config = dict(
    n_kv_head=2,
    d_mlp=704,
    vocab_size=1265,
    norm='rmsnorm',
    rope_base=10000.0,
    rope_fraction=1.0,
    init_std_up=0.0183,
    init_std_down=0.00226,
    optimizer='cautious_adamw',
    lr_mult_up=0.798,
    warmup_steps=358,
    final_lr_fraction=0.1,
    seq_len=384,
    dataset='wikipedia_en',
)
MLP neurons of a small language model. Each row is named by its layer, matrix (down: output weights) and neuron, and shows model dimensions 0-191. Each number is 128 + 32 x the weight over its row's rms, rounded and kept within 0 to 255. Numbers have three digits each. A neuron's up and down rows have the sign that makes its largest values positive.
Before each neuron's rows, "fires before" lists the tokens most often just after its 100 highest values on Wikipedia text that the model never trained on. A number after a token or word is its count.

fires before: " " 27, " |" 12, "W" 7, "E" 7, "er" 5
L6.down326:122117104118141092070168171085125086072094140132167151077151160154169111146135108129136186133130143121072196133148103097120121157178142100110133125138150127151127100061147104098099088114157155171169129153129218098085150145172165117141124121101106119103162147113106124175187141172079123164126106150118151161176013084144146119178083157096061108112134147116162147083156116111118144119130141149120116143182149164095074121121154197148152138194110164131118154139095146174146107214127155142180169171077089155076112151133147125095173166129162144181137106153158127126135108110111156090

fires before: "1" 37, "2" 32, "0" 27
L4.down137:090119111086132090137134066065115127112124114103120090101131116127128155204103147127102162164212141164134221152104135101146145110136068162150104120123136089135104187106131131087235107142078100133212091102120134143125105198181157181153145070111124096097173108154114066127133176104135153120106119161099107133217085161115144077135125144129118102114124098142130155141130115142145098136161131142142129125077151129101087174102171116165097069089121162157086163115116115134107127159165059146119139119087103154130130108159096150071112202128057140141194089137119099132116146119121158155

fires before: "==" 18, "===" 15, "The" 7, "D" 5, "H" 5
L5.down225:101137147142155123081121142148197161118113086140127187127149102137176145117108123110067193119089148127094127082128125164133143180165147111175046107130070220143103122093101124144195086177132054146148153140165129173122104102134148131135102102117111111108078146117106165123150122081172159120110165156084088118102131026101095193075135101220147151110132162120138181079094141114130119143128165091170111125161143137097073153100136146088181108159124097074112156136146109076095121138090038118105175147136114138076074100110146148180098156167136152134124172168100147153212165166137126127

fires before: "9" 26, "–" 23, "0" 8, ":" 6, "8" 5
L5.down594:126125121161089085081111181084172134124105134124092131149122111116144112104123172190077110148068120123089116136177123112130137109157058100070129122153138103130180127117076148124115054132126143099131089146157142124127120102115123097085190174105120150146105122160150065136065174152141190145124157152076121146241105121090098140122171093122154108065104138106148161137083208094181159118130148129122199111092097111169155152066136160103128190134090104148112093138108095168111098065094195151096134153160106082152105137121113150118130231151089135131059134145169135118121130154109084108

fires before: "0" 84, "1" 12
L8.down17:144125159097146149086128095070115073119085121111188149092171114170145100155127138161151127121196117144141166174166171099161109143088183114176106133132111175152129118072086143070156124131122071074141075158095127124178153183141105155194130080144080171171187120106088101143142176125145178122071142130120103086128096085099121108196124175112075143159161079148166089114126117148114115136137156121127144157137164116141086111101102152151114045081132121146131159176143110129120147130176128138176084173102158130135179101111131095139142140124138148100145114104110099130098136119111178136

fires before: "2" 21, "9" 17, "4" 11, "0" 10
L6.down171:094116163070181119157124146134127166085114150202132124091141092136095145143114108144124178134157155116095131154169153096100074128086152087178163092170110123148114149140118129121085087155170122136105128104119193169140151170120171140104150121152139140149171077097107088107110146136097111110086137156146209134119100122112124082156059133145072104053132123142159193118109123120089155082149133148130101155144081136153124151111145118111085113106102154152111114149107104097104121171115108128188085148134187156188114138177096105108132143150139115152127118134161090089160131098137162090

fires before: "0" 28, " " 26, " \"" 26
L5.down472:142132100138093142087131090107132125117113159134135099108203133141124148116097121110052120170134127132089106171091171111154068137145099122169115100163114153144142098165110151125209069115105159087139099140122089146122118143154164143142107121123074082122133137122091101158145179115151245153095146186083101090055127121079152109120141179184144063086129156141117113132169168166093095112119120094164125114146105167145105194132209133129139069071074138123134161126155115107101135156096121128163138191125100168134142130128111152144190069145154116149170143117193124118148088057117141083

fires before: "8" 15, "4" 14, "6" 9, "1" 9, "2" 8, "0" 8
L8.down290:143115193131141159203140138102089161160165106111081153101141149169129116056186115102148220131149156130188120138159102112145127102147097111141167158163122137151130142145144153128147148133068132105128089136183117142093132133104150083113069180109123140165115126203175154120140117146089132157137095111157079122159099183129051089173135126111125139114060132121093127101111126142163148080099157110139130100105144123177085166139151053106064097114113138129092166129124156151080142134124137091198140120163142105125172147138127130105120138085094076174105154091105176141082092132105138174

fires before: "ort" 25, "ick" 7, "ark" 7, "ton" 6, "ich" 6
L5.down361:165092179144130095047093143130108104133154153100156147118186076080142079155143128150114138116092121111130167132180165064148120065146126087071155191160131109054114109110106104088169111142121114132156066132142146126145141083108181073125173085146141137123080159103090131134158173138071168145157131148180121085137131170153167170100170139135120138109145163168154119128059141090141136177136133099092148146100114127060087091161154152066165088161136129157128119086125122164172138139094124114160136092177166088114155130137103171101145182158225176150120136127114122147117158084065093161

fires before: "1" 44, "2" 24, "." 5, "–" 4
L6.down228:135117145132089096156117138112172081140159137116128120148117133110162124113104112126128085090092177119134071132124113150088189138163069150064115125104120105109141130128091121120074110161139092194162122140138126189132156079136126130102145204145178104107159152192154124098113067089134058079146173103139119099164147060157104140103173093142138164098139184138118067112088109082169168108103179157073126151082129076139145096132107188065104199128155064088127127072128126130137094073153135121059137088109121103086088122087141156152104100156125091109096068131130175127145123162118125132

fires before: "9" 73, "," 6
L4.down245:113139128130102122131110161068109167065094142157138087062147102154067171087116158167174095166149136101132142153112139163169126086144168126151142088075076133197136104140090105134123125165143149111176067102114118146118126116129139105162114123110096131168113099115112146173131196118137235177172093112128158120169102157132074151150165155092124161133161121137098179140158131109070137154104077105196111148157029155138140128113134112111161088045112169169069129194137119083092142130155123103131124199102166154158133191136067157141090136184138164136173091148150124103094119151181131138

fires before: "2" 31, "0" 18, "1" 14, " " 5, "son" 4, "n" 4
L6.down260:153116161162157176130145153132143145142118158132113113071152152175147113099221181145150146152182135198163129113171092104104145170159136088135177138135102167143145098101071129114143076132122146128175078124135067131198115149121102114149113141201086129124088147145088140125174092138078098103141107087157131133153081072172108109146090084187119112122160136137158086115107109145143178137100161109142094149109140145169145139091106156087102121161122133106094175133160113142133184080090078152115112155197135123137135102155097174127087141102092106098150087091123183164103102125076121163

fires before: " |" 68, " |\n" 4, ":" 4
L6.down468:127167066168079091140124111135092169117137106068101157107097124160116101140156122142151106169158130160185159081107115164152127112087156117132148100124093144148172059090128084152146142115122103102104109158120065166106092094136143171115135109099113165067093170186110138127079130142156129096117094134141138090123178255112146107127214118118178145187093082115114092107127164142113122139144109098045122153130091116126130163109174126110104084177128124146085145135114105117159068208099156148134132112124123179078096138127120112126151118148101129077125134106099149109179155141181135093

fires before: "5" 19, "0" 14, "4" 14, "6" 14, "3" 11, "1" 11
L5.down51:087160123140125137121133118110165153174151129160169082138157111102147155116098089101107152124130093074160195133169144098118169117121108157114073117078105149088217070169130142121122120132068072142175141139179110075084140171142115140101143154104165175118148143212127105134127147121150147162135155092085086103185127132107206146119147093184177129138131092166129118165086138116165138115127117117146192123161092144124093105138153127135157128100069152128075153105129085147135103149140163157097161122143085121108147168106126102064191146119102187088092138108110136185125151110097129210

fires before: " " 42, " •" 9, "0" 8, "1" 4, " L" 4
L4.down138:110111109065160065118140077196131105122122074116090097144153158086115137074120157150086062185150137150143152166159169124081110101161110131103091179079130136118158119105139143185180126114094189114118118113098088130059130160120134135164131123120124111138124153102064112196175147157097203121130103147093081099091092137170129143113128143183151108072185133151173102126161160126143066114037135187151133085139081120082142155107113152145168094109130133094103104107190160061185164062151163144157173113116091099130150122101083113120166110146117138178119154124158205114081141063153130138

fires before: " |" 28, "0" 11, "." 9, ";" 8, ":" 6
L8.down678:102129134204112143161040104152108120102150137136159162125125144099105214143090090152149118069148145119213134100124138128138139145113118139120147095110177068136165053146109150153121121169117077049153179153123161111102121073064104099133145127162128138174105142127141143160138124092162142095143155154113138123076138000129151171146100147091118119178179086154138166146157175156074075139095147156109110156042160135109119111137104178171145134094136065164160158095068100135148125126168136137074192109122106087157117122108114141115188165165118159114116136132107123109136144124136109101

fires before: "4" 14, "6" 13, "2" 13, "3" 12, "5" 10
L5.down332:125104171126122124127130065112123154204184150138132155134134148087136136109078150146133137123093144098146097127093140100095121148145092152151096098048123130093165106169106122200129111079139122142158152141147125129136106118113061101075108137139077107178155150132140140089094085122140116183169126106101101113146140091196123153103162149107120172179192147195144106161115158156107080157106187162119149126170114177143078102123145122145098134073154114126132147188123147114102122088131141179156131110146078147091097110128139145142133094126109128108166151101108153177124245081085128153

fires before: ";" 41, "0" 13, ")\n" 8, "8" 6, "2" 6, "9" 4
L6.down604:091137165193080137138059166075156152084080141122092115112111098135144191113103107117089170148068133143111129140111129098118115153129083106150176109123117162155062150141100126120121135107173121169125183162143145077096133206103132117144101096086126145094137130139116149120135136132103152169176129147111109089187086050077129153177134087122140122145110157132125181151137158128103130160162131148149145142122127128151096153105166158106177166145073105119159136108103123167144124175114133119150084185082087159134173120153155173139187103110138073120118114173119104158076121158107107126

fires before: " |\n" 24, " |" 20, "0" 13, "1" 9, "2" 6
L6.down662:142138136157081098153145093095143089125119100183082137108113130102165189172090085131114124129088187161108115111121096110120119133128096100127143143153109117126167148097121089061096107140155158123133171115141173112139154153128156118124115108154125154174097149138101153158155141117068145138162131090112154100159049009140082141137093103143144130150166119153117182160158093167135111070142201156151164091065112159144067172106172198125105148093150134099123127036132153128093123215137111117191113135098070123136138153145130141087145134122164076165126115138162122153056128148145143129

fires before: "===" 27, "==" 23, "|" 11, "1" 6, " " 4
L6.down237:132085102132093159079130134165128126189120157109127129131082176124141069135120162093160070071179093127087140123062116145127112219154110123103098144137086067107071121158148124106110138140127146163135158140131122093186128149014054103112163181126154113116128089128167105099167153146167108118147133121101111160150131045120160104081151136124174159091085122111120147095095137101136139187085129113105090118165194132118144166124098109161169134148079128195150122150112119102150093074136179136159102134139110072128106115101156148141123134112158140109134146105082106165152127086127115110

fires before: "0" 56, "1" 16, "2" 7, "4" 6
L5.down241:148163118096148108101101072081086109095076139152130107094163153163130120109138152149134088115140121143120131229132143117195063137118110114082120130140135120153095087117085182145160160185108137065128089108128052077178194192112131117168093091104114122133144107098046053188087168167159207213121127143111126086103113089078146129125134155167144108087200128157155087045140124135109083138128130096127119095138116081098079170107117111128123086131118137140147133116146131099081137111117096123192120180127141130163145121125113087129125102153120148141186133113147165145104156162163130162

fires before: "0" 20, "2" 19, "1" 8, "9" 8, ":" 7, "3" 7
L6.down381:114137199092149097103127168143176105094174071139100120143071137132129150083143163124086126131085129114128074083139114126085142164089105107091160105140137128125169150144119109120176159111088088098101182129176132145128130149123123135116135150098116103145141110141168112141130150207176152122107138080072174135110120166115162133125134192073108101133131088127109139107131172139055181095116097112149103107145162148154099107172167113175115103151119214165105112187105114105095119132139154179142102149127184119098124143088069143102133101105186112116161144130132082116162149097081059122

fires before: "3" 20, "1" 17, "0" 17, "4" 17, "2" 12, "6" 11
L4.down214:135139107117130083094134098097147072129119153141146128125164186110156122141072137076160160145137156123068091212131161121120118181120114126124067051154135166169096113152118143141125134152083111112096120127150063129108173198144107138134066129060135091147125075128084101124057202104170153159140164128108167112106170125090134165123113142154123135059172119141133125137202098169111128101095151106134098184119119082114086111143167137100134137120100132125186127112137144115180094135127172077168092192076189114114193044150084080113098092170140193103161108117155140113152094129108094147

fires before: "9" 80, "0" 5
L4.down204:101118133115141143120131115132121149114118108111100151180099111174170112105202123144146109134109145098129171116130092111137095111144191091126158144140116151120116099096103116121123126064152120181122168148155164118104105141192097105152138135093097132188171129077183132067137183109086078118143106106129066179157114133109093137088172075120147158098056128075143152164131131092138160135146120123133025144174172143157128073099092102123169158134172159191107175114149061074133054102191170105128133152130136104142111116105103176143150218153191076154076160159114151128087166137169099106

fires before: "1" 28, "0" 22, "2" 15, "3" 13, "4" 11, "5" 8
L6.down224:156121102113143150151110120117132075110169115176152143081073127139112116123135147097167181091091147128105097163179134128138174131180136114137113098132093157130126091152118078142115104113117107106136140057165115118145118163144126182142036077104086136099139108114102135068109166108190137149129156130128161092152131095123155138151130113179067137118151154171116122130163085114107116121181170138162125102124150161131085146106046189121093093115112125122163100121158115141115113107167184102155115214093132129090186061153102094131139108192086199133150122135127135061143152100078161155

fires before: "0" 21, " /" 13, ")\n" 12, " " 10, "4" 6
L6.down615:167150131160145139078156132096182145121063117096135152141155148091141141215159079129129106168058070134136097145127092095132148188111155069168142094145119138092135164146084110169088104126140133096159141117169070120103152190135157213150040089078193147062160098104155142118090121132162089092118104149066161108142178131127194106142080132155128099164099109158168110130149155124128107101114161119152082129079117156167126081141137106093134150161157158101137157129054132090129121171193163134068085142128108139191091142164165091129131106147081130114129093125138091091140121104093119069

fires before: "9" 92, " |" 4
L6.down357:146100107138146124134130145088173161104112154135112150115130129114139130137165144188154144137129139101083150109164120105167177124151069117096137141174111146171139143156070105115146138164115151109182092115173177095126122106134155070136141122101101076110155122188173140080066166117088186134111139090088143093224115129104083087145176147082137093121131108096158117204090105088153118098155139092188140133107086177170130074128111150123117113125158168196086086147170136147089078104098175120182158184112151135108169108157090153131147203196119062176147109105132134108132134146146141107

fires before: " |" 54, "0" 17, "1" 10, "–" 7
L8.down519:135167201153123175166165141112034100120197095104132169070152153121132148128214178136169146086133166119101162119153118143127140097148111173110148176137131090096186078196112141124127124139115146090117121148184075099118135106082148156161107109115136181126106050081142153177080127147117132122142106125116100152094084104122104123146139104160141129119133087146142085051147079132124116114164135139120103088179172151155164124148089143073127085165141137161114114113106169136097103103136161142120115120139141163160154205114141113099137115140117150100090194128117159094136128087104138109

fires before: " |" 49, ";" 21, "–" 11, " August" 6
L8.down467:122136167177079146137061073118122099131146163120104158152076176122110230161120119178107117083150160115175205092124124104134090159072112114163129111114142082142160079120096144118110095134147073050113161161147155069143143088084145110125136140143128147166155150131167186104129134106176117126129187130121111130078172000140169169204112143107098137125110145120093135111119178160108106128129142101116099214088155133126098143094022165182134132089125076140144079142072100086132149110143150162170133148102128113109076129100162132109212149105126130079128120156128121133123135145163158112

fires before: " |" 33, "8" 20, "9" 9, " |\n" 7, "7" 6
L6.down167:145124127158094135118139072069159065147109149190150176128126168113118122159096135121093114148075187142120183133120117138114144137141120065138161110120077135157184175088109101050176110160164125145052189090128150127048146148171164115113120060100123167173121159116052142132154196149103135121128155115098139081170091093166127110146109140126147123142178130113138140175080111121101108086115152114135132131149139152146041158134154168128138132135102089108088175085088139113049144145102158067160139168120087126147135163135135085151134128089154128139141131132133070170058126124147088100

fires before: " " 23, "0" 11, "3" 9, "2" 9, "4" 7, "1" 6
L6.down123:140125118112114195097115128077139106144142071188150207128111121111111109142093181111131132116104143118174118133162084078132111156151118133167131120141113209132149126109091076141164120090161112084085119114157116157178118224155119114192093111160170178127106188113083172124107137135119131110133133112086166083151172134064168125148168144133085139158155110128109096170129184109125069079135149102135105116076115142102035143100109140097164068073166164117106156134133090111143149135144180105107148137095163103137104084142081144140149112100108210074123116149130077146173102143163111108

fires before: "1" 14, "0" 12, "2" 11, "3" 10, "4" 9, "5" 6
L5.down566:108099152090160195154104082053127128103088087170169107128155168141113144139163160107118110097120144196121136184187122104152101111137104157158148116129100188165149089138075119143149116090196081090118114128106129173171069175162155089177081139140128162099122211160104139102180177115191145165106147132118113069121141109110152129090178164166091148106107136125060118128127150083114109108077091086158148123089120122161064197090123177093165089120119167093117158088127116107131150114132168122151089191103189159152082130153094149125103098195169163115156138093122121140115119110139100092

fires before: ":" 42, ";" 34, "." 5, "0" 4
L6.down630:153149135110164138118084149157105141131105137141132136130094129077120108095183164126183134149114118129087138083136184128051153121140169156140131147111154113153200114174110166141179134133103145107119122144092089146129115104123162185150148094078053169171127137104155123117164142183113135132076120089133159153065166156165053119088134154159108098087080109162171090105099141085095124189127138180158111182110142132160170124173145127096150104150142153159121190157168118128116070063117123162174115082126163123150166124056137121105131123145131145089123136196107077142192131147165086091

fires before: "-" 25, "1" 13, "2" 11, "4" 10, "3" 7, "7" 6
L6.down256:151096115109134097120132211130171138110129102110148117089135130078143061102094135151175106108093187138065086157123109159124169130153160124114167143163098147137142159171083165193101102137113165091147067068120111126132164129132129145151125179114094119090084117140115111135146074157092143118156119137127053193055114122121022145093087139171112175107127133141140094116146159084129097104163196108183139101129099036091121129084158111104129137161182096152107078180147052122113132114097128124149118099138150134103142166129177136153107116127139093137140127143122195143159137184181162131

fires before: "9" 46, "8" 21, "0" 9, "6" 5
L5.down8:046065091132109116137111159130114121118080125138118148117086141084151091087144146161096140150106131102132159096146091146130102128106086130040118119117150147135178114138131170127145084116165133131173114192141114102116105049138133141071157158126046129142132123138158086110104161121148182116098128144131082138207167153099099142104183070124147121104130105108142121097049184091200166123148134137113155148102102137190121147070150109105153156162106119124110082098077144176137068072092151177085133102156067099105133157101084145157119247119104131175086129188190113116147165180074077162

fires before: "0" 31, "1" 30, "2" 22, "3" 5, "f" 4
L5.down355:099130103147121137110155076163132141121124161147165171113136143144130097114073103122148083119145084142112105142106137070174114160160134086113119093130148138152138125088045105160172176077157132148119109103165105101120150180190142125158070128067132063118155123076040155145167133172171162136128150099092083089110120087127205076132200163164149162070120122184141080108117164109112113184086130057174071152146115146121137115125146114100113161158151122173088142076134069126121111159106126122135129170163115174131169102135084112163108114074177100135146109091139118126159201076155082095

fires before: "es" 13, "en" 13, "id" 10, "er" 7, "ing" 5, "j" 5
L2.down615:126154156175143170082138121119122111131124103106118095149114101160139124079219146188153097076043160116133153128128125158100084128155146132086130105031196161082144060123093175125079141115143149150116151136086099144144161093144112120121154094141093100181105172080129141171125201081145055191076082110125101163142135085119180113203178136133164128116094107157140101171166163154101156076162132087106121106111119130123143086099119110109089082099132115163107118160133142098132150073124147130161054122163120142169085172149145183114129122107193113117147126238105080052076118102173140138

fires before: "2" 20, "1" 15, "0" 7, "9" 7, ";" 7, "5" 6
L6.down135:097101132084139128137144086073131181088116117115149137178140160131138132107178170142109051182176129108067160099144117149100104105112083102082085145147092113142116205163118135128096082088069143163079123145098080148119067142098124114121129113102113090161088123105165121121124131152178103185184124094109156140111130152110134135063162163135185085132094120128162092051109173113107096146145071141120138173123207093115149178148137087160164089099115154090140160130134090091121125071129128176089088081205094095111094125104150118177123081140124130085111108130094147188129091142173146173

fires before: "1" 63, "2" 26, "0" 10
L2.down448:110103064108162135104083065155149167117117082112099109097110170076161190077083119137074167185172114192136180161121112141112137112145115180124036094120128121118134129108130200063168045099104127136142084097156138121057146186191115177076106092086112096109166162160101115114163122152168115144146075127079107122149137174117128116130071166068139119125148090142142165156169104144092110051170112132117185158104092111148123119178174062174139134112134166150129150151089094133138128127110124119101159111093179085094139126172119125116149194150135139101194106141134149107112129124143105126

fires before: "9" 98
L5.down280:098121132123072118110103144096132082137115161174112124086115117165128132118157150211137099145159163083097165126088149170072154142164100132107164113156096120159143111129115113154193078118121176111156102137143143113096127171176144117138134148100130139087135151135132138103116160058165178149172136116122115148224104161159059160081111119086148147081114101134108149158064183113167175155176110135152158134112058174121178092068106114093146096101145161188052090142135105129103157093160171078078147128118117103111181159135069163147113217159090143181101118191121177094145155127120107124

fires before: "8" 14, "3" 12, "1" 12, "9" 10, "0" 10, "5" 9
L6.down369:195171137148107133133131145083161172159145164134166145158152112040169159130094094097130113140088137130132225148153130100139125121089106158129094136167159149166173069109140096101127118169099148150189145104185134082084114150167144130090127095120144144094164139176167126137078174123134143133115158131075126115201117080136210148173166155139102098115147108202123117193123135117149087138175132116153079095128110148099082127087178130157129098049146138113126113128118116084150144134104152174126155147113090075105157137112165075110171124095083136114120147126157091126081099159112092202

fires before: "0" 16, " /" 13, " " 13, ")\n" 12, "4" 7, "7" 6
L4.down390:149126077125127069133118159075175157106056103116136131109173110132160170128164141170142095160083142140071159185140157139172110139132190130104162100169119137135173164116120148079080057130108111160105129132142120111128149168158109190113099126061158111081089121112067104091105143139110096100106119152159170198191133137103101108071079071160085139123130142181116143098065129128162112129149165134161104127187122101116130101138167071162140150167151152110050136124160113112133121123110132127100047098095164207111149070160058083135194101171133120106098124104159154116151173137114123140

fires before: " \"" 50, " |" 10, "|" 10, " " 4
L6.down54:128141152122114174136134086151091127147108148130153154128122116142116106163106107105068098080166125109176110173026093157087129147124054129146140096102123104147146078181092131157141138119105122175095160120131117153128080140064086121139108143152083101113187151179168157124104128146082094179113178159134096118160124138131126097163167068154122123135120086131133137146078146146145129206154114117122112100146087155166117104146150122119087123098131145138081172218109140158117155097141088069140157157122117113127142128157153134129140195124047145205084103130060145172132136161190176117

fires before: ";" 31, "," 29, "." 13, "–" 11, " (" 4
L6.down36:109137093134148092149092121120138091181187097155133110146093118152146144180130121163115109079132063142132116133114132072145134139108196100175085151139177098148157080142112185116124133199163118118125096077144095173119103117118117148126094049121149100152113200126195152146091156134120108129131130115166086087141122129141127098109138115129113140103151070093091130135063119120144145123070131109179111157103110053115179114154152127133154141125150111138138052117132130151133139106152114185131136074122083136106185213077091089140103129137129180123097170105114093156126185100099056093

fires before: "-" 64, "|" 10, "==" 4
L6.down686:117159083150135118146175122144151137112100134142111072108096134145146110129126199119141131107126172118042143147108084131130153157142137153142130134084138136091144114111131121137120094133101148086187202141106069146186183131084103178042136083174108079170093104128129084111129094089171149145108082076194102069054138201119082155141146082123131140074099135132164119049068163151134128087145116143141137089102166065086113101068132102106114131163152090144116077174129114052123085181090131145112128113129118131142124165115142109079064131160133148095122106109150154196162113105107148176

fires before: "1" 28, "2" 20, "0" 17, "7" 8, "5" 7, " |" 5
L6.down96:153144126097127171169133096112200154161165079144162145145104153102128151146102123133104157157094151125137122086199105188109193105120085159157146157065114146118123092149148105093112061146133085201121157116150150154077113137111113136065119150132113130122164128167148129081137129148136080110174130168136178106182126059158119173149210094129120106159080128167135125157105139149154135098122159104126170140156100179161124109084116223061089121130118118121085154101108089142115119115104109149104157076139101177110131133111138211135169152163113160141144090141165193093149157201091137131

fires before: " |\n" 42, " |" 28, "|" 21, " |\n\n" 6
L4.down131:137114134119149176160170157116099098132166176157146143056133097159085127150099129177094166164134112127124116134113108163187161073136120187145158107067119147113119109102124092084190150132141163170113089137129089102101108135126132158114166102096109151085101157153136145126099142114065086145125181127076107109157079141158124117133174122142127081095115140169117125156151116167092138036151064073116181095173139145161130166114066110148102059097168152178136144168136160126140138079090206105157131076118066150187102117160141136089197133172051139149188071128075141152162120113123162107

fires before: "6" 15, "0" 13, "3" 13, "2" 13, "5" 10, "4" 8
L5.down297:066146141116111114089130072140118128114113142179083102139160081139109160120106130059092104172129079115147155126168145115115125112089085168112128173107097135164146096193121149116139160133111121135146182111131077076059157165173133140154092132123188137112219116167135100136130178090157154138137162048077127085115174104035186133114163158199176117098115109142146130120162171124139100079140164161103172151155106106143090108167106128148139090100094132166130106113174118137146074140164150155118160142101109157126116148134152100080235157152113173103081120059117124125126124094106115165

fires before: "===" 22, "==" 20, "|" 10, "C" 5
L6.down210:159114138122178089092151181080120135119131122115078127129109073138159151127096143106157085099117219108056128151146126134163146150110081138132161126137077112099080152134125113140137087165105099116133109136097108118149139171059122167120178142123115142108100098143096133104133154123124116059171110124124112120125152053193176098064169125153148147135075149209111121083135158155146109180139146105118147034137172115088120094112171018126108111189136113070107122115167124058137138112059143182104132078146121117079103119133136148146118137120158142060107098128119172192180142161136083108

fires before: "1" 42, "0" 24, "2" 20
L2.down140:065101055118155144115148042068116110056133080107131144091107197115130164040130104154140135153165151127099166128151122138103127111163077150096065085139119168129124149111121156102189073137125099153145107071138112109086145154208138145129124116133133140080156149148098189132109112184163133143120079147076100094166101145139133093158119168120181126120130109161094133130164144156107163075146125134154172105099175126187072105147188108145091100111155146144109116156186068165133127088186132112132133139108152084083116157146131180120118217146130109097122126132103081136163164175142152173

fires before: "==" 29, " \"" 6, " and" 5, "===" 5, "The" 5
L6.down278:077145096162133093144088159141117172117165077149146119072093087098091063141090166080133126100129098120142140128140123175170170098094106093106136136128080094108054162092124110155078113174112097179124124146103102148205127137117099114129134107135161107143082114154174199149069126108138118150151148154094134121150175085136160135071080123199113137137123146109118149144117121124148097188103134099084140100099111112122161090206094035200054136159110104146156115183122083123128107086191139203118108131129106058112115142194163127106138126155118164103112123069141129127072192122124116103

fires before: "." 28, "1" 14, "2" 13, "0" 10, " |" 8, "4" 7
L6.down274:143100170110146111126110110118148183128135131153170122146132106103146116108168161114097119206090105084069132116186120111114140115091122116198107100118130139133123153132073154159136058181064133086151113105114038101110078079061106128114124144081136135096131102107178091123115117147135146134166124094136159130102150250146124133071178106130128131117102178133092099137126142115081143197099084063131127193164123121136123081068125104158168118161085132079167157104137147095123090143144154157083091125158132145116143151108154073151106123153132152095112141137131150145203116156100127124

fires before: " |" 95
L8.down102:134182094160098091112110161131091129125131140096130150132180113184177151146186142126141161165144146139126162129145118142148115085129189140140225176117085168152150100191128128214147153130120150118173122121140100150115127034087146120111176086166116163094121033131154152132118127183115075132152131089101128138103094175099161111061166103132211109149103080146177138113114149140120134111123109142102201172148070105136168140109100107120163117198106107117119134159122192160125113145117111153135164151152089133144131159123129149150154123127111052100131198112184187131196105127081138085

fires before: "." 60, " |" 29, ":" 4
L8.down178:121157186082098041114169091164136169107128144090148127142157128125091198189243165063117190130145157157098144158143180121155066128113137163158136121161144169174189069132163118173124152121136100110134081093121146102138072095147133092128177091131157103145147036124147091166143135144119135171154151125127108107088103103129136106163181142108096187071092097100119099096058121093140138127093101134119097131132126122083122119076093175155112093115125100141124106117136140122136122146107154156179214119181110175140119182120081098148136155112121093162150106071209123135126107116170127141

fires before: "1" 31, "0" 29, "2" 13, "5" 5, "9" 4
L6.down512:151127113185105149145139070137143155145130148071091133146092122106146096134231129112146137151094102078107063082104094101069148142156140125127146155087152182128198147091116098139144128130150095120189150139197114137106086076077103094136107203111120122190126112068146166161124089159167090153147103142180080138122119083157117148125151076174148115162140154143112101122108133136139169134133189126107112160129108107122146091139168159144092142138136109094155163166189182164124097101133189128072125149147029060120131179082157220174121114108116126066101122190112155140130128145111108119

fires before: " " 32, "er" 8, "per" 5, "h" 5, ";" 4, "ome" 4
L6.down95:137129117144125094105124153049152067066099151163140137072137188142152127124132093148133182130108153107100186142174133087138103160180133093129149134133156135157101107058145080081121097121136140145161100158119184104060200133144178105094129147115085119108144141109132117159173127142087147160133126123090157128181026060156145133165097151108094087112103168121169133114147088119101147114148145150117100155158124145130097129114162227165133134202117172124092145144114099183164132199083166140178135177053146157075089134123178131107162158135171124177138102134143139120139088118106151085

fires before: "ur" 27, "ap" 17, " Count" 5, "ure" 4
L2.down26:163088096134123151104159111168097145131169118099118124112154096089137112154136127155087129121131140193135091068084114166084158113114133125167214198174140139162104198149138105109164095105168091140112133143134121144169076191127152158063153142091158155105171040149138138158122091078174089173149205138150169113129130141134142120146144197142101148198117136117135088158132118161105080131109114150106120145192180073087113113122136068184151135074117101109210183133072113162111191175148130138109088054142093154141169126174080189147114151162114158127176130133171163142139148137195102158

fires before: "6" 16, "4" 13, "0" 13, "8" 13, "2" 12, "3" 10
L6.down110:134130112124091123186179182122127181086194112128136121120061034143142169161112121119111119170140176164071112118126120085170115103117149172114152151149120142117129118108148070121121186117129078139148115163157069175142133129129124184160142145109174097146134069177150083146103132141038119113138077132144180193110128066083125173109134119174175080204077128174142121150156140113189145115110087138171155185095078124139132153100153119089129163165140140083108101174151074105151139150126084187065092122118186178117112085120061149139123086177121151095156130111199178153191113095082182135

fires before: "|" 38, " |" 8, ")\n" 7, "3" 5, "5" 5, "″" 5
L6.down355:102150134097096163143150172159111064162080136130119117164159140133101075143111115163151159151175071094151159079107197154087092108172075173102058137108109173127170087130076171122160156096107131130144137202168107146109117090057106138110180086189117098109175125137104152088101137139124107141146138157155131133194176140087155108102202128062092080133136112131089082146068153081090163105111124117118116091121157095125122207169140078095160141139097167101100147138146112128168153124072138128167194108104071146107079123127121108102161113185109147129125117096074097169163110083112169102